MLP neurons of a small language model. Each row is named by its layer, matrix (gate and up: input weights) and neuron, and shows model dimensions 208-399. Each number is 128 + 24 x the weight over its row's rms, rounded and kept within 0 to 255. Numbers have three digits each. A neuron's up and down rows have the sign that makes its largest values positive.
Before each neuron's rows, "fires on" lists the tokens most often at its 100 highest values on Wikipedia text that the model never trained on. A number after a token or word is its count.

fires on: " and" 46, "ly" 24, " or" 4, "ally" 4, " more" 4
L4.gate109:167152143116101144107091137128131100146148138128139120193148129118132115134126129117127156132118095145142160145152125142136144145108121111120109122120083141142126115143129151141170180156129097115117130082100100120059108110115110151137134072148111166084074114071139136146134171132126130126106116135153095116143144162093131147131126102153130122127159091157124106129117121100120151137107100091150136108133129111144129147094165174114096111085137142079125099144138143127108169114105133124157122156146107173135126138122112127116087107162162136113087129101123105166142146143145107129
L4.up109:162113141163134123156099125154122135176141114130142101136131137147108135090129114116072160117113142110145136150173119139111167125129163110137191144133063126105155152110109149172172157143128120120091147125128076157133112110151146143141139144156122140110116102118134153102145140141117124132099088123118118105141165095085156114150154132139108104136156148125121137150106102113120135126125125121160120107103179107108137130107134131113139123074095117089133089149117145133095115137141127117092144183151135180168140173140134166054082120167150123102102094077144084159119165105143098119

fires on: "," 41, " and" 39, " or" 6, " but" 5
L3.gate815:163151177145140126123102115142141114158108134137157136145118143127139079117111101164164158143193128133143090135133111153124096117105134117129098131120133126138137110146108122137112125107091154106124129092129085110114146102097103131135156113120107087122092128158123099137125167146168114135116128120139091139067121105093122104131159121169142098156139122146121095129157121115139129100071119115154129142129129124122126154101150084117135173087152147091163120100108083151069149158082111150133143209154140165141084146125101153120091127136125114119122145133134127143153102148141117144
L3.up815:132134138114111127081128117126157140152132125163151186145166120104091111079107145138110128118139166144121150125127124148105142172139118131149099176130067146126105149152082133118143144136121133105129117138090135159126120107089123125135146071149149130109122147142153132142121120146118115166150083129126157160119170183073121102145136182087193075143121132070145097122097138167133125119120148124171152137115121123105113179122184141153151125126132138112165074140135103141058117141111128121132071116108117161104145101129120112144125098101192147111156117083119116144170143160161097119

fires on: "\n\n" 19, "," 16, ")" 9, " career" 6, "\n " 4, " as" 4
L4.gate171:166150146123130090102146171128086136120169121079130130151122140134113091120169100167155145141055147139097133137119098090129104056120144091127122169125118144132133139130124139118115124170089124137136135133133109143125109154130115127104110108140123157099150135105123129126114179114091191089131140127096130087133137168149116120171182150081132115110144098150143111168112121123166076144146115104133129070080106194105147109104130122116121111124096109150085113096116095164122138109188122138121106115139104125111130124146121098153160110139137175118127129144112138110115123131091171164
L4.up171:140159172104151170111110121127121129135122124090103095126189151123142117130125139115148166104157154145133110170130105131155175127132140130163137073146124125151156121147125118112136158137104124150130117163115112170128168137120116106109129113177147105144114127155117065145117153159126183097146177128127122150092140149134119108113132137073106108080127107122149109077117125130115142101157126129129124122111111135148127140111144100140117108118132140184138113092159128109157148138118121135128224122129063131113104106139147135125124135159103139145115134126150080102164122115101184145

fires on: " of" 20, "\n " 16, "\n" 15, ":" 13, "|" 9
L4.gate854:092172116165103168098133124141127133157122144119143146121095104122120082080175153116151126135087145141131128138140141082149112149097159100150150082121175102132141155140165136123124096140141078144074114093108155178081044114118138179133079122123118170124116118113151077138109125202084131132141125126155092095129158106125142132151149144105133122144126136119085149138144116140134133139112169134134147144143132119127122149136165122113106148118094130132106160105129161146118131123153120099112136111151175130098102130132134139107154118138128165175120085188094115105087107126108129109
L4.up854:131146109119129094139140136103153113154143153156110140125129132113162096114152137167097140138117123115073132171141085060159136139128116133110138135128113114120143145155160120154145158156146147127123121120164129116139151114161146127154172108143086156121140106132128141126132170144124151145135095115135175122127165153093125164104120155048133177127110103116134167129130104157166119142124125116178150119051136145115138129129131159144132129168135129133144156114123172140116092086142128088105153119130082146154161131145190130130186112156150099131103109149141130187148120137163132132

fires on: " |" 33, ";" 12, "son" 8, "ific" 6, "our" 5
L2.gate1169:135083133136084162126063113111130153087116109105133140128161141121139122193127145128106097076152117147155140093139118096125130119146111143112154155152068134104133126098144137124146126104130123163092120150148115125135122121079117149103111119102162109119170124101116114109114154127102135130147122101110105113130109126168147124148126157121181128133139122112140147129165130140133112107096117104172155119117171165130140136085115117122159129138080130138133118145122143150108132119158134102138115113116135127142104131141127140107139109104122093089110124151136089157148117088126171095
L2.up1169:140137149111116122187132164114104106104113110129116122096124107160129126114115131103143107135138094131170122161174110123096140101154074145182120119128089129130155106104079118132099084147067151159116136138170138153109096115163092164151155152096142075132111119194138128123117129107115129114156109128130152107101134109097148095118114113123135136163097107125151137135092099103119113143163149122161148097125127122126099163145135139099085100090159153129132138099139092129143096122124133099125118174122120148156136094120128153118146122107119080177157159118137163139149124100118096103

fires on: "y" 38, "res" 10, "ology" 5, "mi" 4
L2.gate1328:118109138124136121106136117067084154143136087118122118099112096111130160142123137080152128085145115146120139112132137127104139152094134114092160091112054150136120152121125109147107129138165102134119128138153130151143124135110155205144140131120157098138112143122144132120123133117151116183106156106153163115129078103122121121140143119121134150175191116167134109145139146133113131142091109144141097160151138096100140116151102128143097102168148139150133096137124147097142146162105179101122097165100113116162141131151115114148112135131133132095125105129154114115125085116094089144
L2.up1328:117149069128130117131143147146115105114102054148165124133150152096114127065144088113147141111162114136129113115069099115117114117134135122128164105091155155108112102107140153153094139124138108149146105108115101152124163164091102156086107139153128124100119119121110123115100149129104127148141141109122169117112110101126136103124150128129122111141132124117098084122095130150130109114128076104133145139096088133145110090156118101122141127121157106210131141156136104125159123124102114113111142126136145099143046147135122140169098115111127106105092101180117159139131120153180167109

fires on: " of" 34, " in" 30, "," 10, "-" 6
L4.gate592:182123137168115149166140134078140125122100116155138087141049123089107147110112143148134114091138165156164136121149183166122090108114090103121098147125107128069081191138169128158153108104139117125149129140111105133102094148114158139162166112096141150142090079145117145182108162094109119156133127102106120143113128122132116092148069136082163120116159135124124074128149148147154165126163125095097149112157127144097150102158126076089158126088089096109107093086096151134120129105129157154103100123128115164167136140153133054101153128125134123140141159124163160106110123109194139135
L4.up592:112113120133118113127195132140085142096106097117132122141127123162100144146090107107159094120139148147097133150116126152137156120147137129130123108118122140066179147134116105113132091157170138138147085123116129166124162121085129132118112101150111107151108153102123118099124120150149137119137175170114097134167134145139117161173180125138134122129144133142112146150106128093141128123151142115137139134133110167140144144179138133123116139157137121123101134139122122103129163187101135122109102119126125121122079120152112132121125144142145134143148116160165177117110140107090148104

fires on: "ly" 23, "|" 11, " to" 10, "ally" 4, "s" 4, " often" 4
L4.gate65:152136149141110101151129127133136151134134143157117126134127109093119143099139149108109152127165122142123096104142123171122175153078157133142129114194112125150183132122134097136150112128100162101105095140127140112138148161149113134143189125173139118140148193187111154153118131144091116110105114148133111162159126182153133135133090116133113130079149115136103151138139112112110125146159147174121170127101134163110162121090144136083121071117109170111117136134157139140071111122121130151174108132139148116149107093149181120104138121120152133150143136097084136058132135152119146140
L4.up65:127104117124135108095156150148150131172123129135147156116138113143143162132118126162123110097124115149109120134102153112099125065109143101127151129190149124154148109118138103131105066160079142124160093127180111165127155141105111148074131113115143146156127131100118136116137145146108124127178099099085191117161151094161177136168071146116130110187146101097127160137160134080134147126147125135128112116143155088118092137118160123093142140132168102105067138133114146104113080112114164163138077127121120080119123134150124099130072110136085139116117142138112113155101112155126105187

fires on: "\n" 21, " (" 18, "\n\n" 11, " 0" 10, " 1" 7, ";" 6
L4.gate1196:112114113105119153162109157157109157123103139062144157152132119116127133124167143108122112126151102114141135135087075123115078141110126132104138100130143108121133103147132097136184125136141129136115115141124149155097141115133140075105126128145135097142135091128107124149124114161125131159130153114140090098097126146113137114136136140136105139058112119108157120135104104111169096072136132131140116164103151114133139122117150116107162100154120126111154103119096113139081083162162125174172124092110129109114159091122104103107151065148085142099113142133113161102145162155146078137
L4.up1196:084133120137161123108150151088129136110084108091113129208138185102153114164132158090100174133152099082114119127146102119133134117149148120148147132131137129186130147129120087104114123169131137125114118095137113098148172117141133147082143087129101126162144108148103098156146162108136109157115140136126112152098145115129120112123114141114082146122110122142128134128105127113141132132133153133110112055101102148123134114147111139112114140141113151114125088166139138135120130171099118131126137122149154113154151160102170125127147099121145108114143121152115129135163158094105123152

fires on: " at" 55, " |" 17, "|" 6, " in" 6, ":" 4, " (" 4
L4.gate1104:197096106139094158115116113104120122112107116102083159113132120163136165141086105115145156121109135120122093156111121121160077175139141128130187103135115113129124134112117141148165144119129106129107102084128080095122121165123106138142106088168165115117129146163119130136150174148116146142125118135091118164125156130127136118111119134118125108118111116138141149134133175175182147141110191124139161133160158115153117113098099128100104184129120123104145151128170125137123158092104134139113132123099128123131138150153147113154120168142123147118130117131077097147160127117118111104
L4.up1104:194141110114115134127130113162131126112131091135111125132144118127096170152127169135102112103155141151133119121126153111164135100093176103095094130101139127111110145102140076112098129107129092118135113111134128109138108127156153118112108113123157095109107164136167137132132136158185131152112101144107187132138151153123144183109127125116131068090114156105146132124169107133143174113116078158104122133131154125148155109082136165147122148136138124130121133118140125105131106111118174133107112163091105119130126140100142118120093108106172116100091116111130099155117120169175126136

fires on: " |" 56, ";" 12, "," 12, "." 11, "–" 5
L3.gate115:082131126117105138172131096142126158175138156154069146115147120137166135110108139076132125152110154164142103110193120110051142121131162131077131127146115101183107127135148128150108152161091090129171119114123118129139113113138131117128128148120137160141110178118115105086146127143162141109139159137164140154132092080155080101147147114144130131136111138127111104093135105119139145119105147139099123118130154092105147121088120109081147101135107159122122114133137115168118122085081148148147137147195113149102114163148144129129131136141140119094108132144109166122128133119092181142
L3.up115:123133160063124133119114128133130116149128109118122128154133128131161171145137109181139096175122123107150069124158142130152104100124114139107165164152190153144082131136103135129128154139126115138102118139113110147122122092159143173109136128087155107112146138118082148145109142117135105157139108133131128131123115116135148149158129099116070137156106123146123112149167095164098147096185123156134135117139121121158116152140121145118145096128151135171119165130086127152153160112160118139114184158100122076088094130101138149129133126136120136099113169113082120101114143141130143102

fires on: " |" 51, " (" 17, "." 11, ":" 5, "," 4
L3.gate1189:131085151107151150138090126161152123102129134114055108112136148153172150150135107162172127149125096130101132103110099099161142102132105119117143164204137134112097110126135177105111097149106135127125126120119139121105116113131157159106153161102135160098151137132109099148140118079140170111120163148131124097130145142165135143119150127080174159136140146156154101125146133144106105142128167156091165062086081146132138134161148118139116120115140134121114092128089134150135125127094170132127133146118133121199107124090087125133128082156099130169138089119124146129120105116122082152
L3.up1189:125124146137146150136121191162134128118153145124142118131184118112121097083114131144138133110153105133138150102117083143115127152131151095065126146151133074166146104104159148113130114163076170145117128101156161128092118122156139124135116138155126085138122138157167098151152132125132135144156154115130099129070122135128129142126124147118126137111164137142058128108145146128118124135083160150130142138091141146121120135153101093143084130135158130122145130133073105188076150147132095097138140115143143138094144173126134136119152107162162119162117139135124173133140129098116136111

fires on: " |" 40, "\n" 9, " for" 7, "," 6, "=" 6, "{" 5
L4.gate1270:151140159119078116147139138131151085119145146095112118163093076106114128126133089118125136174102112173169135142146108139102145104117116140126173158131139139106152094147116125111128123138122161123164170141148181117124092104163154152072149132137124107134133135128113175090118148088115076089133118096135124087141119099111126094104128143098125141122106126116117098109111094083111154120108176199112144153099130116145111119149108135130177119105104148123145180108145128110122148107118119084119136127166173139112142171116144128085095137114120134113134098126101142133145104180164134114
L4.up1270:100100142154165098169144159146147100120124137129125098129136098125113119116157138137092139122147138115123123148126088067119123129130117156071144118138104156122145173152123139155142076099125107126104132116144099136176099106159136136135164156121084097136143117130098155124108142158160166165138124091071152136100159105152080121123112115105148147120122150154110172121136192164112126148133149139067157081147157145084154164103121125125159108140195123110140129130132139130139172146109083150135125189149141136122107137143132101129119111096137147106103118138119082162142106103122156115

fires on: "," 53, " and" 10, "-" 10
L4.gate493:123133152148105131127120146144157132162140143173119197111112107108170137129178128145147117145154102152105056075136133127113163171094139098115129136137137150116115119125104140176159145145097110085177149103113137087105110129127143195155146108130107133067093168106137132078153126149109113156096105154133121115154131084125134092163101112170164129105117190097140132126147148191097146129133145160124136160118123107132167124115135103108157145104117115127132094085121105101102152113105133123128143115117155169077154146134143139087135139144156158132113117121125107149132108118135100091
L4.up493:107124169131134111127107142167152145169136116125146131186162120144083146087093094159137125133146112114131103105136076121096100099153087107149125149137100160137127122167123146182148143113075088106106149121164121138156086124135140156155165175158148121131099181147122078135098104092124132154108141114115125123127115081153147090213109112125145157111117107153120113091161112154102125148111122098150172123128124134131146138097101096177142116124163131099115115107144141099121133101103162156140113134145163123105153112152148150133141171118151157093126142123135142161106118127139095076

fires on: "=" 77, " =" 8, "igo" 5
L3.gate49:120129131157124080120100125144118128092153085095151109148126123147148152132121144109173119132123112132132137130155135113146148140123155147128127128085183130142192152137096098147140134165171143095119108120122134122109139154134116102085144159098137104122121088168114091121168132104124142115119143092131117134120136091108124101120130150123175146114137179123116122165147106130108106123170104183156154136171097114134102100135115142110097122089164119170133185131121125135114120095116091118104137119161146144148109104143111149129101130132129060127153103128129124118114110130134117092
L3.up49:123121123176111108138133142123097147118150103120077118116117096152138151100136129107110141160071127129156150118181169117118133139138137140130098127119144157102139108155115116109099142110091159130117164101077105095125113140101165178163097132139123168098175133134113119096110165166151134121151123144070115112102123111119139126128122098117100147140101171153141169160094122126137098137141115163139105125113150114147167143134132111111111168124115124148098130114130162107128128110120160129130114106102092135155110121099135110118144128118107141162104160130127122125108125151119108089

fires on: " of" 40, " CM" 8, "ir" 5, "D" 5, "V" 4
L3.gate747:111150104120149122132077116138155117102129126131099147125123118129090165141135152142148118145130153152109100154118125112161128143151135116153129094125100116146112159118146101123184140109113114125140166113155116103071138131111113133119104131145109152167121135132142143096132104118155122175171097087149150126166125153155091125127135160071158084129113107137153118162110154088193137129163089149142109103117135104126133111109096135147120121172160148100121108173153097151143155138136144110168127122122126117126124111161078150089110133120115092134113095138120150107143127149147120130
L3.up747:093151139159093194093125138146143135149150123146137091131127180152113137084125114155127106130128133144123160170125175106090158165114109157082172120077128133134136153139099129097160108123147095149098154095129143143121137143134161136150133096078100138095169145141102120121156130095067121133087104139134154151126133177112165063113171100120118165105099150121137122185118149134118123141100099108074117111153111112117077134092106127131119139095127145104123149090104144125100125121145139179106091117139117112123088159169137138127096140116132100121129149191126159129093132136115105116

fires on: "," 18, "ition" 9, "ally" 7, " that" 6, " to" 6, " while" 6
L3.gate909:163163116111122112157148151131124132135115122158100085106134120041107107166125116120099104125135110135133127117120118148120130120153128151097121137154094164101151117112186109083127119129156137110152089108096140089124132118138110126109098182150146126122152126098163138130142175140137123131137116111125130162109148123083110153126069057107129115149111122113128125132111141106090120104138104100094102116139149169167144123102140144079128134111102137126128122169085072137130160122112105135171148129101151168129152061121095159145129159086146099163128123123116108094149145100125156111
L3.up909:134089164082119168112122121100112151162093154126101135160129162125112110132092135099093103118167144127120143132122133137076104148128158119118142124169124155094165122085128116089115118131152152116116089110164143111133178135100123161129135159126159113151096110135101136101116085100111145130132123114171135135149147143137094127152085109095115121124113113082116155152122140164122147140158152141122149115099131106184126106146107157127092149170120147193151151122116128118143176097163142124129136096121102110098094139190189113133067128172102165123095147150128128143127122116137119152

fires on: " |" 84, "=" 4
L4.gate1330:148118116167152116148139159121125132118091123093168094150130134106138119120136158165119140099126149122170149148123141086141149158104099108097092152138096112095109155131169136139139123187114103115092134124127091118125127182086152110134108099161130115142160120137152137114170109122112101161143149117088107135122144123111142145095123154116119146128149133148147097184129124127129150123114120148131136131072113136128144112125142127148131153134141058103126167104116150111135111136157131144118113103141152149141147100121145123162126145109106114162113128127143102123099124091101153068
L4.up1330:115116167149140122127112149157140120127120166085141095156116103199126139128146117144068104138121129150105140125139163129156138102083102150077152118148126138111108153134137145151175097135107119103109103073131108121112165155112168136097142105134124149142136142134137199124176093130152110133166142161150136144120107123133097143139120103134136124106141136138136118170131126114125107113058099133131117118115098168123143147131099141139132134193153086139131124107124141132143106143108125167123159098162128140109122118157130116144109115119106125086121152137182145138156156122128154107

fires on: " |" 81, " on" 9, ";" 9
L4.gate498:132118115101099149156110120143104132116101086087116072135149173132045106159084107125124128104123129102126143114141136122117173116102190131115102111135166117119146122110119159110102111140109158087094098138131133126138117181138139174131122106120128156113142164114137132104106076079145109078142081129083144107110150146110137131124131147126108123114165117122159113135165129148100148151157136169104139104110135127127168130113128109114150185111115104116083130160134137149160098083104111119140124128134144155138117119136152094109101160154097150153129131126130099129160122093108176105
L4.up498:156124108136132123151115111075142101149115153129138173163101102160107176122094165162114077131155103148115141125159122085082137147149138160129123117116150107118117112110158110115130142121120104126112132070149104107136138112117110126161168176091141087156105186136167170109137109166118106129133136096135159133158119104123153114137098088102134139142109094125087074128119149123131172115131157148131124171141107163116111124112101109200123064148122127148173159124120132120180087166117161153131119154118126137186096157164146197178126147133112063071125113119143113136103095136123091103

fires on: " of" 22, " for" 15, ":" 8, " team" 7, " at" 6
L4.gate245:080169147132112160138123116170123121132156117145128173110115116124154115112117110119152122123101112125114105140106133147124123112158178104165137084127178157118072109098152076139157111086151106138157116084145167114110078145142176112100116153099127129205124113155154097074125114140118110084098152169130101126157128163167129167120145126114098119156172187130098151150146128104142137126121138108136144108080147125152109120155152127097130154139118137085121109108134135089152111084142120101106182151143115155141120142157102141151124109131150137163100124151124110125121140127112092166
L4.up245:157150137147109111163171109142155094135140102119119146136134148143133144113163106176143165125138107109141101142123113171097132119133151089118133117121118084112149139103142102135183121153131106123088116106123111151148096136138178126171099109153055147154116129120141138111125114129157097118145137133120133135153084128154137173118140149100159153142127097101119153158108138102137106099121124146117128091141175124115116121147108129101109101156161121129097121113131131127105126084104124135093151134165141140137141144122132154147153115144143127112165146135119120167138102122103119145

fires on: " |" 40, "r" 8, "A" 5, "F" 4, "O" 4
L3.gate194:120167118109124122100101122164143109107100110108095154110165129136130124098074170060193130105078108099119117164142140124113188122102128153088171130150147136110093176156115084138149134114106108128171110133126108122144081115125138077150125127105134139115164151116168133105124120134103131096163082158141129146173131112097129115154095122129123181117143106147157108120150151166093100130128140161129112140127114112146194146145125094082102137103170115107124148126103095150116112082097121142142111132132168120131143131143109106150086135128158137141126170097170140137116151143067142126
L3.up194:079130129088110109113122154167141137110116141120091151131139118160105122149093108098147124124106118160106111132142162156141131158128086095130118087139123125134062131159130114103150113155139095158112157090174124115129113148143147066104147100106119127186112169140118089133162076180086107114118130130155131109132076135120140139122153108138129151158127119140062097160152126133131144151124134128154150109115121157127133113101112077158107174139131097117107083159167099130153117120155101128122121119128139135104133122136109131135130114116114144115111090188124168152158142085088118104

fires on: " |" 42, "," 9, " ." 7, "t" 4
L3.gate155:105089134113132153124132117123104145142109156112147182120179185115150172127130158157122133117173121155131097095118136144136167105101101146162104164155105107163118105115126154136136151122118131107140123141142194147090136093120128136098155101092117136158137133139118081147129132135149147127098148088084136114129106155126149095171140084136168134125166111123110125133119185159105107155086144150112103096169118159131139109165112093130115119148124151164092086127114175117083130114139093146177101120145077147118113132179117106115108113123150183146131166168157159149145151172105165162
L3.up155:176148119116143122140175114111114153142147156165147167101148096141129130117103123154127130157125134142134145106104098116145122123101131152113118153141136088110144091115116118094105168173080140125111158161120150127104102069118150111145090139142142129113107086114093122123161143132147120160137153088152124124091111099112136070099141123142112131090154150196108146132103080126134106122125133125100136065117146150148129140121179114124100150147092130144147086153134147087116103139105096106134146162145126130108134138142095138113115133113075123156168155088156086113103131146139103137

fires on: " first" 26, " times" 10, "st" 7, " once" 7
L3.gate23:136132125094128118129127135143150145132101137095107136145121123129090126140132140157159162151109184162129117113098133069125122108151090122144114142183138117150148154138138107141130101158153110133147093127102090141159148146082140168095166120128108114179138116099138086130131113104112126138134123144128122103110091107151122104079100104093137137109128165115103136084135103145123127150096123136134112106138127133109131133119091134080133119133106115134102128097133149148097117096170151150177188101037131115133086145142158162175131142150110121092129125098114116121148099116147146108
L3.up23:140135136105062131163134147106163112185088122138156110121101094115134110127147141134130103126108166114132128120111180126173104152113136078163147104114128116105136110135131123160138164102158115155121133098170164128153154126138173108135080105172079129142117153153118124120070126112132123132095100125101168088151106109101093076097130092115134098085142137134129120139146158131089074138128125141155166131066107101187109137130107152145130148100127112102128133136131126161144082131149120106108152161168146109147131130123147141109118138130120145172113121135107135107136115118131144092

fires on: " of" 25, " in" 25, " the" 11, " city" 6, "'" 5
L4.gate11:136138144154125169120158116107122148112100117155126150133169160142126122139164160170146114137114141130216162123161119131099120098134127103084162140111102158082089125095138144127151154109151090137136122125120116150083119134159121149107159131075140134137172112110169098130085102080058109114134122135127133128104079151082142125113115132123177116136117170113133134141130136110108136120149118155138102135140089146135164119165139123153134104100147118105147125122137147112139118134140115152109093141142127159101093156164118112140128108126119112105114139132184132112126133141130145119
L4.up11:153112165154110107073141141088131151089132118118138140117101094142121165172125098129131092179133111150109138159091119129148140115131116161127129131110123143126098132125171139122120161111138158096108102125131145114165134119066111084064100143132164137137138098093084128111123142151172110081136136089092108130117076105154121156133104135143131164099173089102136111127151147102119135132133175124131131145135120110149161143150123134123111139075146153069092065116157134093115168117105119143133118124154143150134160128133174154154123173113169086117167139124170161127139147169137134149

fires on: "\n" 52, " |" 35, "\n\n" 9
L2.gate698:132114073134122123113111068100154147118113096106148171130165191147162161115105122127089137114110130141183065129135092122120111134142127105148173089152111136142133115109116106092148120117155140172117094115129135149109144137157101114109149141113134177113116134117094111107126142114125137100132125110121103128089159114072136159123125087128147115138163153132098127168107142108143132158079100117153119142107122140131078090167133141097117159133119158134114087093128126118099135109139078178142109124093139124138158120118130103136121119130133111107109107119154147132133140084116108064
L2.up698:124128105131201115090131094145131070154109098121107122124130150117131129140167122110142141076146107130099114093127109175143098146104163166113140115135125127123122130108122067150171129155135130134100137081154102119141159113121102141094135096117085095121117120144157131158109109113123138130156138094101119178141123161064121131156158101143117097149145165117106149137130110156127158121133099151125103126106153135114073102130172128125088101142119097124145125153076137137099136121112109131140122094127153130163107107107186177130133123141142128125131170118107104127084149123076088103

fires on: "," 48, " in" 12, " and" 7, "|" 4, " of" 4
L4.gate288:146114119185164153115154131089104126115117130147083144119107157150128120083125146107111138146112132101179147126146117123129086146150126140111097145144169132134141157093179152124110161130143127111126099102136182115125119138137127103114122118173138101158121113133147052097137130109090164129104138138125140140141162147114110128116136144072137172132108144158139198082147131173149113123145106127097117169086108123114127098105137103114118139139145108154123111126127126130135124100130145136111161115142159145110131122160125120111121073097154141115122120142152125117104118123133101120
L4.up288:141141166155095152144135090104128145120158136151167154091102138149117124123116109135116073124157125161118153184137131116135091144111132170104151164126118157104114143130159119140108149111167170124179107111124149170171124115089119104147147067113148136165133124135143163145106130137109101168132138105148107082080153153139116128138164145113120140149112125114127088081153153103180160134114173101156135132117116127131129165149102130115156162128158142109135102103147121166161114143177124119106104102136132151125125137099126078148104121138144147113139131126145117132125121146166162139

fires on: " (" 37, "." 17, " for" 11, " on" 8, " in" 4
L4.gate796:111128112141150120105111177150101086122115056153094143104159155144110182181108143097124114154156123112117151113088105125140134120120162099089125106137141125148078136125137130132160084143101124100138119111138123154137127134110103093094129159143140120136082108145085174129142145134098157132168155133141118156115108149130137119125150124134127174088109107113129133143134170101144112120099110165091131134069143134106130118106116134118129139092153112122157162129098134110059147176162115105183183160132102076172134147094121125113132124086082116100121119119117140067136119157089126129
L4.up796:141094114133124132165099126106140079167114122129127134090099104102079122128096144117164075128167131130135123181137145137180120106096121138097136082137166144109156126136115110144136161167178114101100109166095129164177142178110115129107129126155149102131138171118158115151202108116130126197124157125122143142108176149144127161141165097136149151125138099108108140131144155104141111139135158139113125133141159145115136128165116158126132120126152129116150142109125099083128122155187178106122093124121081137095125112127137082129121099135131132151168121130120121123123151146137137206

fires on: " |" 41, "\"" 31, " (" 9, " –" 6, "s" 4
L3.gate587:116144126127143110161102099115116093130133126114127164123126137103113131127122153149115079113099144147132126137131168107103151144114116111069146145155177131174162137137154136137122125122122108102176123093103152126150125159157106106161086118148117157145148154111140122127108154099131173149122116107125125144150144116132151153151153102167135151106136082124114137124125145134107136134159149189135163155129078137153112128125116096142105093157096105110111095133123079117097123121141147154114163129098163123072173133134101126130187129125129108134129128180109142104119106117120107157
L3.up587:142144142154176127136127127135111097105115108110109169146143102158116116101102123125117109110142129116135133155101121156116138171136129148095144106083135170149115145134093109129164160160105111104116145127106103105112134140118098063094141136136137139083114131127124113130157106122128145115158148101150109144134141122149183159136114092114125114124156110134101116103114147117112115165131126169141147156138102152149096104140115097160113105122096099131153161120111100095122139170121094148155149123120121129148104108117122151133146143104137114128109149170128151122121148162115104130

fires on: "=" 25, " (" 22, " =" 14, " /" 4
L3.gate166:129136130127133158145112140123107122123139126124105135120150137113123161128142159171155118123164158150169140125157129139137103136125110115119151114138168117113163142149131117150073114180158120118081104150098099136098155157150154143106103118094128138093168096138141129141156138095120179101101137104147142119137176143115125151076091137099160121128104150118151140132115109081152101121126133143145088160128113132125108125143172125123113143135110107144150116033130111132137087115151121176122098108142150112113151145158099105114120107131140121135129161108205165106074128124098080157
L3.up166:159151114121115145149150161149113044156155091172119160143096094150084189152155106101078122128104131155168143120099132089104149110129110125139132103142157136161114139149129096122110115155147129111083118129083107112119089139124156137113122131107113105171139118135147159136110147103109148138109160141145131134186145115121102127096150138123101111169141146081100144137112109134141122146144126165163142101121105109144095096154125099116139139137104138138147129085115168114107107118103153162110074106153110132110163174108097150099119133130126145161123135097156123124131170120141116191

fires on: "," 29, ")" 17, " =" 12, "\n\n" 5, "\n" 5, "ult" 4
L2.gate364:115100106129165146157137138125140123118077140134102158135141127150165175134137165136097138127147149170142143173129132094134134119151137132132117150129102115125137128114159122099086113090169103123121097142118128138154168191146168138136110117142106105109122147112064152141085123125159103104122151159125135090165124104098150138187134121128131154115136122124116131126129125109153097118144155147150155152140135142126099131152141122116131138160105115143164113096148133149125099104154124122144133110107105154094127135110142120083166107100147100135127159105132113150136176116121128140
L2.up364:118107119162162135142077161087156172097107161109142104124167129120135165119144119147130179134200129095156132126126097152110119128135101134131147135137116157102133188120112093090126122151156123164121136103148155111148103152157115123093155121166110143095149101134108151139177097179128129166122109136138110100075099135156130117136131092129111146139122118124120118130149119118113145127124120104120133121146128147142094119155154161142108112103122081096124074079121113148127151136128087128142111068142104096073153114096124123077120135108135137146098164105120124143129185128158141098

fires on: " at" 74, " within" 5
L4.gate455:179117131105118121117116110119092146117105116076139170144157121142125169114098129155119139111081104172099122130116247123146124157126144078096127118134136139110105141138124109159149129164090178110137113128077108085098088090141160158150149094127126103137088126186127140122134133101130100157121103174127136142099139129130132134104159125142089146139139125148056166124125156122140133149147152153152172162168142134158092105152135163133166148136155114162165130148114151114141151113114132091135121141151163124130155139115119099142103125153119133137131130120107104145118111134151134097
L4.up455:119116128165121123124137153099124120094131158137136150140133139119169136098151133119140108111124096096126132113131093140138066112134158154147115149157145120097101133145130147142112108152134126123143152104123110146163151167154146169103112141137139115138169135171158117096164117138155120126148106144150096156153134129132120136085110126115136164102123100132127149151127122145120129093089107150084112104136102101141091138118132159142104151169109130088126099061122098157160090158113122117090125097176115155130099093108186108156133139147151123106121097103158124122139121103127117157

fires on: ")" 57, "," 30, " election" 5
L3.gate465:126144114164174115124138120118154129121113121131105144130090139106103083145096142133174143155107094146115133095111127088135105157138149119138167117064163113118135141150123158122151121127105124096151127114098130062144156124144126160174108081173132123128143072111149168136135115141171138086152139154106109096117142090117148136154134090135161148140187131123158137088144123125122146100132094143119148128128145166094122140111149061154153110130116145093125154075110107130128146119164112185120183125099158148108162095093113076116168151137112148111181124130122133143138122117130162113
L3.up465:142128101120123139101126126150135100122138148118128101137195126124121118119123102095137113110157167093154144118110137089102169141158104142110114127148102145101135113165086104102125131077086126108095083160179156172156139135132186120101146138147142110123104101097119084111132125132088112084122143117142114152137159136101093106141133180073154135109101109177128092100160115163127145136103119142117124135182148093118118143142111159131107162152108113135094141104177115155113159118110133147101177125090124121162123173113120153144085126124103164129200073150099136113105114110097155104